From a checkpoint of a small transformer trained on Wikipedia.
Architecture: RMSNorm before each block, rotary positions, no biases in attention or MLP, untied embeddings.
Training: a variant of Muon for these matrices, 901M tokens, 6872 steps.
MLP neurons of a small language model. Each row is named by its layer, matrix (gate and up: input weights) and neuron, and shows model dimensions 394-457. Each number is 50 + 10 x the weight over its row's rms, rounded and kept within 0 to 99. A neuron's up and down rows have the sign that makes its largest values positive.
A block is one neuron, or neurons of one layer that tend to fire together. After each block is what it responds to, as a language model described it from the Wikipedia text at the highest values.

L2.gate580:51 44 52 51 51 53 37 57 51 58 58 50 45 41 64 42 69 58 54 41 29 73 46 49 51 50 41 44 51 38 44 48 51 47 50 59 42 42 38 52 50 39 33 53 48 50 62 63 71 42 37 35 42 70 52 35 44 53 49 49 55 37 60 24
L2.up580:41 38 46 59 48 55 53 55 45 48 42 61 47 39 51 39 71 61 58 39 47 47 63 58 48 36 60 37 60 33 54 57 59 51 43 57 44 48 53 54 50 51 43 62 55 45 46 49 60 46 35 50 31 68 59 30 60 53 50 48 32 36 54 45
L2.gate789:48 41 47 52 58 50 24 49 34 49 52 37 47 29 34 60 58 40 50 49 56 52 41 45 56 43 56 60 55 41 67 45 57 61 49 46 43 34 49 54 53 53 60 47 24 55 39 34 49 49 46 29 33 42 70 43 57 45 47 53 53 73 50 32
L2.up789:56 44 41 39 70 48 45 64 46 44 66 50 52 49 54 58 39 36 55 38 71 48 73 43 39 46 64 43 26 40 71 56 51 47 55 41 53 53 37 41 51 40 57 48 33 47 44 40 41 45 47 32 59 50 69 48 55 36 43 72 65 46 49 55
L2.gate2245:42 67 62 47 52 47 47 54 51 40 30 47 51 57 64 45 49 49 63 42 39 55 46 51 45 41 59 42 39 51 36 53 49 40 48 57 59 51 57 66 44 50 49 50 49 66 37 50 49 39 51 58 45 58 53 56 53 54 57 46 46 49 45 59
L2.up2245:45 55 56 27 45 37 45 44 47 42 50 45 52 49 51 32 43 41 42 62 43 67 41 35 42 47 45 40 38 49 39 53 62 61 58 52 51 65 52 63 51 53 48 51 57 57 51 45 46 52 55 60 61 57 45 49 48 56 50 53 50 52 48 55
L2.gate2366:38 49 59 48 65 45 52 55 53 55 46 42 38 46 44 50 64 33 40 36 47 49 59 33 49 36 57 40 44 45 49 48 40 43 67 58 38 54 38 61 57 58 46 82 56 52 26 38 40 59 61 34 31 50 61 44 52 41 52 69 58 50 40 37
L2.up2366:43 52 64 39 68 38 47 54 27 58 36 41 49 58 61 54 58 44 39 28 50 37 45 58 49 56 59 32 63 33 51 50 48 59 50 54 39 63 30 53 60 55 42 59 69 49 56 54 29 59 66 46 46 52 45 46 49 55 61 55 59 53 33 49
Description: Word-starts, -ed endings, death. First pieces of split words (don in donated, char in charm, inv in invites), past-tense endings (-ed, -d, -n), and died/death in biographies.

L3.gate1269:43 64 57 49 44 63 52 78 62 42 58 63 74 62 51 41 24 57 43 53 43 56 35 48 53 42 36 55 51 44 62 60 48 49 52 48 47 57 57 47 45 32 55 50 54 48 41 53 51 58 47 45 51 38 58 46 53 56 54 52 53 45 47 29
L3.up1269:62 52 38 54 30 49 41 27 63 47 50 52 40 52 54 61 49 35 51 48 44 51 49 52 54 36 61 65 51 67 66 51 30 62 56 55 45 35 51 50 37 44 56 34 79 53 43 46 57 63 49 55 53 47 45 42 40 35 50 48 43 16 46 66
Description: Closing section-heading equals. The first = of the closing markers after a wiki section heading title, as in == History =, ==Early life=, === Career =.

L3.gate1459:49 43 43 50 47 50 62 54 42 37 41 53 53 43 42 29 53 61 49 43 40 58 41 53 50 44 41 61 59 53 47 46 23 45 44 38 58 50 58 32 65 55 65 54 47 40 46 55 32 47 56 64 46 56 55 46 41 42 64 77 56 34 62 46
L3.up1459:56 60 59 56 41 40 50 61 39 31 58 50 46 52 35 27 27 56 50 31 50 65 50 53 60 58 32 64 48 57 41 40 27 34 45 30 39 55 45 24 67 48 59 40 45 37 58 63 73 67 42 77 45 35 39 47 44 64 53 63 54 28 58 52
Description: Verb inflection endings. Suffixes like -ing, -ed, -s that finish action verbs of change, motion or extent, as in breaking, broadening, extended, moved.

L6.gate79:49 61 72 49 46 48 51 60 48 26 56 57 59 53 62 78 43 51 53 61 60 51 58 36 42 43 33 52 38 51 45 57 43 44 64 45 48 57 46 46 42 57 34 52 63 59 48 53 56 38 47 56 66 41 47 46 47 69 53 38 40 53 60 49
L6.up79:51 55 38 60 42 61 53 49 59 46 44 37 57 52 64 56 43 45 41 36 56 50 40 56 41 54 54 63 56 68 49 58 57 58 52 61 40 55 52 50 60 44 61 64 47 32 49 54 50 42 59 47 52 34 60 34 61 54 41 59 39 46 24 37
L6.gate158:42 42 40 50 59 70 61 36 59 50 63 62 38 42 44 62 65 44 45 58 58 43 48 51 50 48 60 50 49 52 48 52 57 46 42 58 42 48 34 27 52 61 58 50 38 47 60 68 47 42 55 49 43 48 56 50 50 49 55 47 68 49 55 50
L6.up158:46 43 48 45 43 50 47 65 49 29 68 62 36 54 38 56 42 36 51 45 55 57 66 38 43 67 42 50 57 59 43 68 50 60 67 37 50 53 39 48 30 45 41 47 54 36 55 45 46 48 45 50 44 34 61 49 42 49 44 50 54 47 52 59
L6.gate321:54 37 63 31 41 46 53 47 56 40 56 42 53 51 64 57 32 41 48 58 35 34 47 53 52 48 30 46 40 25 51 46 40 68 44 40 47 47 46 55 54 52 58 52 62 53 78 57 55 55 57 47 42 59 61 54 50 52 47 60 45 54 75 51
L6.up321:46 40 36 69 37 34 66 54 47 58 66 50 47 68 60 50 67 24 42 61 50 53 36 56 48 42 50 70 26 40 64 44 62 44 53 43 53 48 49 60 61 45 38 61 56 33 41 49 50 43 49 37 48 58 49 62 31 53 52 43 68 58 53 55
L6.gate439:42 51 64 40 52 51 51 46 59 42 58 52 61 49 55 36 46 60 42 61 52 34 47 36 44 50 71 65 50 56 43 56 41 43 40 43 52 46 34 43 61 68 42 53 60 46 40 60 59 43 40 40 57 39 60 55 55 49 18 35 62 48 39 54
L6.up439:44 45 61 48 46 69 34 42 36 47 32 49 54 69 55 48 56 75 39 44 43 34 40 33 34 62 33 47 42 40 31 49 44 51 51 53 44 44 41 58 46 43 45 59 55 27 46 46 71 50 55 49 47 41 39 53 52 47 28 52 40 57 45 43
L6.gate465:42 52 59 57 47 58 46 49 49 58 77 43 61 42 38 45 45 47 54 58 52 55 31 63 56 62 53 48 52 46 54 44 55 47 62 60 47 41 42 49 33 51 61 48 48 42 57 60 55 55 55 49 64 53 36 47 61 47 39 50 49 66 61 59
L6.up465:27 43 52 57 40 54 55 55 44 44 39 40 59 66 49 54 75 52 60 51 63 54 42 58 43 40 65 64 54 63 37 26 53 48 48 40 41 73 43 68 46 50 61 47 23 63 48 43 30 37 53 65 57 54 43 52 51 54 31 48 50 64 41 50
L6.gate479:62 48 57 35 39 46 55 32 28 43 63 41 56 52 41 57 60 58 49 40 66 71 44 53 43 60 40 39 66 40 65 81 51 52 65 57 52 68 50 60 53 55 37 39 45 31 61 58 38 37 38 36 41 62 41 62 55 67 54 42 61 47 58 48
L6.up479:63 78 54 55 44 52 65 56 62 17 48 55 45 39 50 61 61 49 48 42 43 43 36 60 61 57 66 46 59 48 57 51 36 59 46 48 50 69 57 51 43 55 35 54 56 36 66 48 37 42 52 66 53 50 65 51 55 53 44 61 47 69 56 50
L6.gate579:41 37 47 37 37 46 49 48 41 19 40 60 58 42 54 52 43 58 53 59 63 66 56 42 31 42 62 50 56 43 52 61 50 43 65 56 45 53 51 44 41 41 55 59 51 42 64 57 52 45 48 43 38 41 38 32 34 65 45 57 58 32 32 39
L6.up579:49 55 58 47 55 51 35 42 70 38 37 59 41 53 61 67 54 75 57 64 33 46 57 48 64 41 45 45 45 63 48 52 61 50 53 24 49 42 50 48 61 68 51 40 48 55 55 64 52 37 40 56 45 37 47 61 38 66 60 43 47 54 51 68
L6.gate822:45 51 65 61 45 47 65 47 49 54 61 44 27 58 56 39 63 50 63 27 57 48 69 40 40 56 60 49 65 27 44 52 54 46 57 56 44 45 54 41 40 36 55 36 55 61 50 45 35 37 48 55 70 62 53 67 56 55 45 70 38 42 48 43
L6.up822:61 43 36 47 59 39 76 50 59 41 52 67 31 50 49 59 58 43 32 48 53 52 71 65 25 46 35 39 62 43 67 56 51 53 55 36 50 54 29 51 52 60 46 43 50 45 44 72 49 45 31 49 51 52 53 53 52 40 58 43 55 34 50 59
L6.gate872:40 46 65 42 50 70 53 58 50 37 55 51 22 47 54 57 37 61 50 59 40 42 55 45 41 32 50 28 66 57 62 41 52 53 38 23 45 48 61 56 47 55 67 51 40 48 47 56 53 45 37 64 61 56 59 27 56 69 43 32 42 57 54 45
L6.up872:35 68 78 56 41 52 59 40 61 56 54 52 38 42 39 47 37 59 46 55 37 73 61 49 50 35 62 30 34 47 51 52 37 51 47 54 58 40 47 52 55 74 60 56 53 61 54 45 58 61 41 56 55 50 62 42 47 48 56 30 46 63 48 32
L6.gate1140:46 53 58 42 51 37 46 73 68 46 74 59 37 59 46 59 59 51 52 49 24 52 38 49 45 36 48 41 18 53 45 61 40 45 54 50 58 40 42 65 52 57 54 60 58 48 71 42 56 52 61 44 61 48 51 46 58 48 43 77 36 43 40 54
L6.up1140:50 56 61 37 55 37 49 70 52 58 65 61 46 61 58 49 49 48 51 49 41 56 45 55 51 58 50 47 44 66 40 64 50 64 54 41 41 68 47 61 60 35 43 53 58 56 65 38 45 59 58 49 48 38 62 67 54 57 51 54 58 52 61 54
L6.gate1227:18 45 61 38 35 64 35 56 43 40 56 66 46 54 44 46 27 56 75 40 69 62 61 60 32 44 36 61 51 62 64 55 62 52 46 47 69 64 49 30 67 50 53 51 34 57 77 65 64 57 60 59 46 42 50 50 44 48 46 45 56 37 39 60
L6.up1227:44 60 46 52 60 40 46 49 53 43 42 57 36 32 53 53 35 48 44 49 65 43 57 62 38 60 66 34 54 56 46 55 62 37 46 47 37 37 34 48 62 62 60 50 59 55 62 48 50 36 50 47 57 36 53 35 40 72 36 64 56 45 46 51
L6.gate1254:72 34 81 42 52 76 48 68 49 28 53 46 56 41 52 65 53 38 55 53 37 66 53 48 42 27 57 57 58 50 50 55 50 31 64 52 37 47 44 44 38 40 40 44 51 41 48 31 59 61 41 46 46 43 60 42 43 50 38 61 28 50 51 34
L6.up1254:64 40 47 29 57 57 37 50 60 43 49 53 42 67 55 51 34 70 36 34 39 40 63 53 31 46 47 50 53 52 47 76 58 53 55 43 41 45 28 48 53 41 61 49 49 45 47 55 61 66 41 61 53 44 54 30 55 67 54 50 33 40 57 35
L6.gate1671:54 46 54 44 49 50 40 74 47 57 48 56 45 61 68 57 25 55 23 45 47 42 54 48 51 53 66 55 51 65 38 69 45 72 47 46 38 61 34 59 44 45 50 55 33 44 48 65 56 34 43 33 68 37 47 43 57 47 45 37 34 54 35 62
L6.up1671:51 47 44 57 50 56 61 49 40 44 61 54 41 50 45 55 56 18 39 42 70 47 51 45 46 46 65 60 44 54 63 51 46 51 33 35 47 62 54 51 53 39 52 56 55 32 44 48 53 62 48 71 66 41 41 47 36 54 45 59 38 57 59 56
L6.gate1973:55 39 56 53 40 51 47 43 41 21 49 47 52 42 49 46 61 49 44 42 49 48 39 26 49 38 54 55 39 45 60 56 64 57 54 39 42 21 61 50 53 48 57 53 47 30 56 54 51 60 51 28 57 50 51 46 49 53 29 49 48 60 59 54
L6.up1973:45 55 52 44 62 46 47 53 50 39 70 60 31 23 48 53 35 27 61 67 51 49 32 58 38 62 48 56 33 42 43 43 57 58 61 55 45 42 50 55 54 56 51 43 40 56 35 34 46 40 34 46 50 45 52 45 56 47 46 58 40 63 55 46
L6.gate2151:47 53 63 46 68 51 52 42 47 38 46 40 57 42 44 50 35 72 41 41 72 67 65 39 26 45 71 53 47 49 48 37 52 53 53 49 54 52 42 53 50 52 46 38 73 65 51 41 61 64 56 52 59 55 26 56 57 51 56 52 62 59 43 38
L6.up2151:52 52 56 55 43 68 68 54 43 50 52 50 53 44 54 53 52 56 57 55 40 59 50 53 66 43 44 65 52 60 35 52 50 68 49 45 45 59 42 53 40 55 56 67 42 39 31 51 52 40 39 56 49 44 58 56 56 54 57 48 38 53 38 38
L6.gate2194:58 36 61 77 52 54 55 53 51 48 42 50 43 47 41 53 63 37 64 58 40 58 49 51 39 52 47 64 34 50 48 59 47 50 55 61 54 44 48 45 37 56 52 47 68 64 36 48 50 47 32 32 34 48 58 45 58 69 40 53 43 36 55 34
L6.up2194:43 57 68 57 48 51 58 49 57 38 65 63 60 50 36 60 52 39 36 65 31 59 62 58 20 80 57 45 38 44 33 53 61 27 36 48 37 36 69 55 56 62 53 52 59 34 52 52 52 56 41 42 44 50 31 56 45 32 58 57 46 55 50 54
Description: Wiki heading closing equals. The first closing = sign right after a Wikipedia section heading's title, as in "== Early life'='=", "== Cast =", "=== District 18 ="; rarely word-final plurals.

L2.gate199:50 45 47 47 55 45 34 56 53 39 60 58 50 48 62 50 71 51 50 38 72 65 36 53 59 48 57 45 62 56 49 69 69 57 62 48 40 63 53 35 42 36 62 76 57 47 43 48 64 58 50 50 66 49 49 41 40 54 39 58 69 37 37 57
L2.up199:44 47 65 53 56 64 26 58 45 29 45 56 56 28 44 44 57 53 55 25 50 51 29 54 50 40 45 46 46 34 41 57 57 56 59 47 50 54 58 53 59 47 58 40 35 43 38 38 56 50 44 49 40 55 41 42 40 47 44 50 62 31 37 48
L2.gate1146:64 36 49 55 37 68 62 49 52 30 49 61 43 57 36 43 53 64 42 63 41 46 49 53 37 46 48 60 66 42 60 60 59 52 40 48 41 46 50 49 56 53 48 40 57 43 67 49 62 51 35 35 43 50 46 39 41 46 41 40 43 60 44 52
L2.up1146:48 41 48 45 53 55 43 51 39 36 60 42 39 49 63 58 54 48 66 37 43 47 49 24 48 58 30 36 36 44 45 41 46 47 57 48 54 41 56 66 29 51 35 50 59 47 39 61 51 55 47 52 53 53 46 47 43 48 51 39 36 49 48 55
L2.gate2093:55 53 48 50 50 66 50 56 40 37 48 40 54 36 53 48 48 50 44 37 27 43 41 63 64 44 43 46 21 47 49 57 33 61 51 55 52 39 53 37 58 65 30 53 50 31 47 41 52 54 52 51 51 49 33 59 60 59 40 37 60 29 36 53
L2.up2093:46 45 43 63 52 56 58 55 61 34 37 50 52 59 47 43 33 44 50 37 39 59 53 59 35 46 51 43 46 36 47 64 62 44 52 43 37 58 40 55 62 48 47 46 30 34 58 54 39 41 41 51 48 49 62 48 60 37 46 54 50 41 48 39
L2.gate2233:58 37 51 41 46 62 50 57 42 33 54 58 73 49 49 54 51 51 59 51 35 50 56 40 43 48 27 71 28 33 61 44 50 43 63 58 31 30 31 57 53 44 26 51 49 38 36 52 60 56 60 55 53 51 52 43 66 54 55 53 45 37 48 45
L2.up2233:44 46 34 60 43 51 47 36 60 36 48 62 54 49 27 51 55 36 43 32 51 49 47 59 63 52 34 49 63 52 43 50 44 42 54 34 41 51 43 44 45 62 37 45 46 44 44 45 47 42 51 57 48 38 57 52 65 55 53 52 42 57 40 38
Description: Closing heading equals signs. The first = of the closing markup after a wiki section heading's title, as in ==Reception==, ===Albums===, ===Feeding===.

L6.gate88:37 47 51 53 55 54 54 48 39 56 54 58 40 43 48 59 46 56 55 49 60 69 43 52 64 41 38 47 60 38 50 65 47 34 50 44 29 47 37 21 45 31 46 57 62 59 66 62 64 70 65 52 33 65 63 54 57 65 56 48 66 53 49 47
L6.up88:27 55 55 71 63 49 43 57 50 53 40 28 56 44 51 48 49 52 54 43 64 58 67 44 44 46 40 52 60 49 37 42 52 47 51 37 36 47 44 66 66 25 47 61 63 43 45 53 36 46 63 32 42 63 35 51 76 53 60 56 51 56 55 59
L6.gate254:58 43 54 49 69 46 46 56 56 62 54 30 54 39 55 47 47 58 55 46 64 44 40 55 57 47 41 42 56 53 56 55 34 59 39 39 66 58 54 70 55 71 60 60 47 68 45 46 36 38 55 55 66 42 47 51 66 50 40 39 44 45 45 53
L6.up254:47 44 62 51 44 48 55 40 53 55 43 51 25 49 26 61 37 39 46 36 60 52 61 53 40 50 52 37 56 31 43 42 43 68 33 46 49 44 44 32 32 46 49 52 59 64 55 53 60 46 67 56 42 27 56 43 68 40 24 46 56 55 35 56
L6.gate633:56 42 52 60 68 48 62 54 37 66 72 40 48 70 25 45 54 58 24 47 48 48 42 67 39 48 45 36 60 50 55 53 48 55 44 57 49 28 51 48 36 63 47 30 52 53 39 46 60 56 54 50 44 55 50 49 37 49 37 76 59 63 49 34
L6.up633:46 63 43 53 54 58 47 56 38 55 52 50 56 60 51 50 76 59 36 48 40 47 44 78 49 47 67 53 47 50 49 50 60 58 50 44 46 52 56 51 54 61 41 54 68 45 35 49 54 55 51 63 42 47 66 43 38 53 42 55 69 57 57 37
L6.gate648:59 70 57 61 50 46 63 48 49 37 58 46 61 34 39 25 60 45 49 52 34 50 57 54 41 52 37 47 30 53 63 47 56 55 48 55 55 50 56 67 53 60 58 41 62 43 53 49 49 64 43 49 31 42 53 48 48 34 47 53 70 58 47 43
L6.up648:43 43 56 58 42 55 58 43 68 45 59 34 60 55 58 55 46 49 46 50 44 46 55 40 59 50 57 83 64 39 49 58 44 58 58 48 34 36 43 55 53 51 60 58 54 36 47 45 39 36 42 50 45 50 76 48 62 56 66 51 46 63 36 58
L6.gate889:42 57 36 62 60 62 44 44 46 51 53 61 36 68 41 53 38 56 40 51 56 40 53 38 36 41 56 47 36 55 52 42 54 41 53 40 34 46 53 47 58 53 40 47 60 49 57 54 47 50 45 76 51 54 36 32 55 48 53 47 48 39 31 48
L6.up889:58 75 38 47 38 42 57 43 51 52 53 55 46 58 48 60 49 29 62 53 53 61 49 54 47 70 53 61 42 43 65 61 52 44 48 45 52 39 45 70 64 47 39 52 61 58 60 46 52 48 54 49 45 52 50 42 44 57 49 52 51 51 47 44
L6.gate1067:39 40 42 52 55 46 56 51 45 60 51 37 46 48 49 52 58 40 54 50 55 53 49 57 64 53 42 58 47 55 64 64 49 45 51 55 36 46 37 29 59 73 33 42 49 57 41 42 59 63 47 47 44 50 40 43 41 30 63 37 58 58 45 63
L6.up1067:61 59 32 54 50 55 34 57 52 50 44 53 56 46 62 49 54 66 55 41 62 51 43 50 31 50 39 48 35 50 56 47 68 46 54 35 58 46 47 48 51 30 49 39 69 58 53 60 55 47 39 53 50 57 41 49 49 62 77 44 62 35 49 46
L6.gate1149:40 58 60 38 50 43 50 53 47 40 41 60 69 53 49 50 56 60 62 32 45 46 53 59 56 52 46 31 62 61 47 41 47 45 45 42 48 42 53 42 49 47 56 45 54 54 77 40 45 46 72 53 62 54 52 39 31 55 40 54 53 70 27 51
L6.up1149:62 41 60 56 50 50 53 65 38 60 49 46 53 35 55 53 57 42 44 32 46 47 43 48 63 48 63 53 55 44 53 52 49 58 39 58 37 57 77 56 40 59 63 58 50 41 59 63 62 50 39 55 48 26 54 40 59 55 35 53 54 53 41 50
L6.gate1401:49 51 36 41 56 55 59 41 45 51 39 51 55 59 68 44 58 40 43 55 52 60 51 51 36 43 60 27 25 35 55 60 41 56 56 46 50 32 36 53 48 59 49 53 67 50 59 32 52 58 38 52 51 50 46 41 58 44 70 39 59 60 50 60
L6.up1401:51 37 62 52 65 65 71 61 49 61 47 61 43 56 46 47 52 54 54 60 40 44 73 42 60 53 60 37 70 60 66 64 82 36 55 51 47 38 54 51 38 63 46 42 48 60 36 39 65 66 59 40 45 48 51 51 54 35 45 54 67 41 47 47
L6.gate1469:52 55 55 57 64 54 46 58 48 52 51 59 42 55 35 41 41 46 37 46 40 69 34 45 57 55 45 42 39 45 31 43 47 50 59 68 53 38 39 45 53 52 53 55 65 45 62 56 54 42 60 56 46 40 57 53 61 47 62 43 29 56 39 55
L6.up1469:44 43 49 51 71 35 57 37 34 44 58 46 38 51 57 57 53 71 53 39 55 72 63 48 80 38 58 32 34 55 65 57 53 62 64 74 47 38 42 51 65 37 52 54 44 48 61 62 49 45 60 75 52 47 51 60 52 53 86 54 42 61 62 48
L6.gate1697:43 45 47 47 44 60 54 36 41 51 53 64 53 48 41 58 53 51 40 46 46 48 37 55 51 40 17 63 60 55 62 42 47 46 54 45 42 56 49 42 67 39 17 33 70 46 38 28 69 36 54 50 52 42 41 67 53 55 44 46 58 43 62 44
L6.up1697:43 47 68 58 45 52 45 53 39 50 55 46 62 45 49 37 65 42 43 42 32 50 46 57 57 47 64 38 59 60 53 32 62 63 58 52 58 32 33 44 41 44 53 42 60 57 39 54 53 64 42 63 70 34 61 49 66 44 39 51 54 46 41 50
L6.gate1845:29 59 61 33 53 54 72 56 68 57 57 56 50 53 48 57 60 56 59 57 53 67 70 26 71 60 46 62 58 53 61 52 55 50 68 47 59 61 38 53 60 38 45 62 40 57 43 44 45 64 53 32 34 49 39 60 52 44 65 65 45 53 50 50
L6.up1845:40 66 42 39 60 55 38 36 46 47 51 67 36 41 51 59 57 46 52 51 57 47 44 48 50 48 40 44 34 52 35 40 39 54 57 57 42 35 44 68 63 48 53 47 42 64 35 49 54 53 40 53 60 38 42 39 57 57 48 47 37 33 41 41
L6.gate1953:54 58 68 45 51 57 70 54 51 36 48 41 56 54 54 67 53 48 49 39 52 57 58 45 62 61 42 47 41 43 51 49 39 49 45 54 50 56 34 66 37 61 56 42 52 58 30 60 61 60 51 52 52 51 58 41 51 27 64 51 56 39 39 38
L6.up1953:39 49 62 64 51 60 49 68 46 52 79 44 51 37 47 49 48 72 57 53 38 50 36 44 51 54 49 43 58 42 67 44 48 31 38 46 50 25 61 47 43 33 31 43 55 53 39 42 50 72 50 38 34 61 54 31 46 57 56 46 55 60 35 46
L6.gate2009:53 51 46 48 34 65 38 56 44 66 23 57 54 29 39 54 66 58 34 48 53 48 54 46 58 42 50 48 53 63 52 37 54 43 34 45 49 40 38 45 45 57 67 49 53 48 39 68 45 69 38 57 74 55 56 47 50 43 53 28 51 61 53 41
L6.up2009:65 75 45 62 46 52 65 68 58 72 53 32 48 53 51 59 43 66 43 38 55 57 37 61 52 63 50 59 43 59 33 67 46 55 49 40 59 51 65 44 62 48 38 54 58 49 56 40 45 47 43 53 56 65 50 35 44 45 46 56 56 36 51 61
L6.gate2202:43 49 60 48 48 76 60 44 56 49 44 51 47 47 55 41 40 61 59 45 66 60 58 53 54 47 72 47 40 52 48 52 43 62 49 50 41 57 43 46 38 55 47 49 62 42 55 58 61 60 39 48 52 58 50 70 49 46 73 49 42 69 52 57
L6.up2202:46 64 46 70 51 48 38 54 42 41 62 56 48 45 45 32 55 45 45 56 53 52 44 50 42 54 56 65 86 60 48 45 48 50 61 40 47 55 69 54 49 50 42 35 45 54 52 54 43 58 48 58 46 74 53 57 38 55 63 62 54 38 61 60
L6.gate2245:72 63 53 51 54 39 43 57 47 39 49 42 57 33 48 23 68 57 53 57 44 76 48 53 64 39 45 58 63 51 49 47 41 29 66 51 40 59 49 34 49 48 56 52 49 44 47 64 58 46 29 52 47 62 51 47 69 41 51 41 40 44 56 58
L6.up2245:43 44 54 51 42 52 39 48 58 46 49 47 52 36 54 46 55 47 64 45 36 45 47 38 37 40 46 40 63 56 44 51 40 58 57 47 49 38 55 53 47 48 51 54 81 40 36 34 51 39 32 45 58 55 70 75 80 42 45 53 48 55 57 56
L6.gate2367:41 43 69 58 52 47 39 58 50 37 57 59 46 60 41 53 53 39 57 41 54 38 40 48 50 51 28 33 50 50 70 52 50 51 60 54 45 33 35 71 54 43 38 36 64 36 56 36 57 39 63 52 43 60 54 59 52 38 32 70 47 62 45 28
L6.up2367:37 44 57 62 64 30 43 53 48 42 37 40 63 35 55 65 47 57 51 37 49 56 41 49 45 52 38 48 33 74 64 57 54 65 56 51 67 49 56 63 39 42 38 39 63 62 53 43 63 51 53 40 53 62 41 42 57 66 49 55 52 47 53 47
Description: Verb-completion tokens. Final pieces that complete a past-tense or intransitive verb in narrative text, often split words like fold-ed, decay-ed, swe-pt, plus particles like out or back.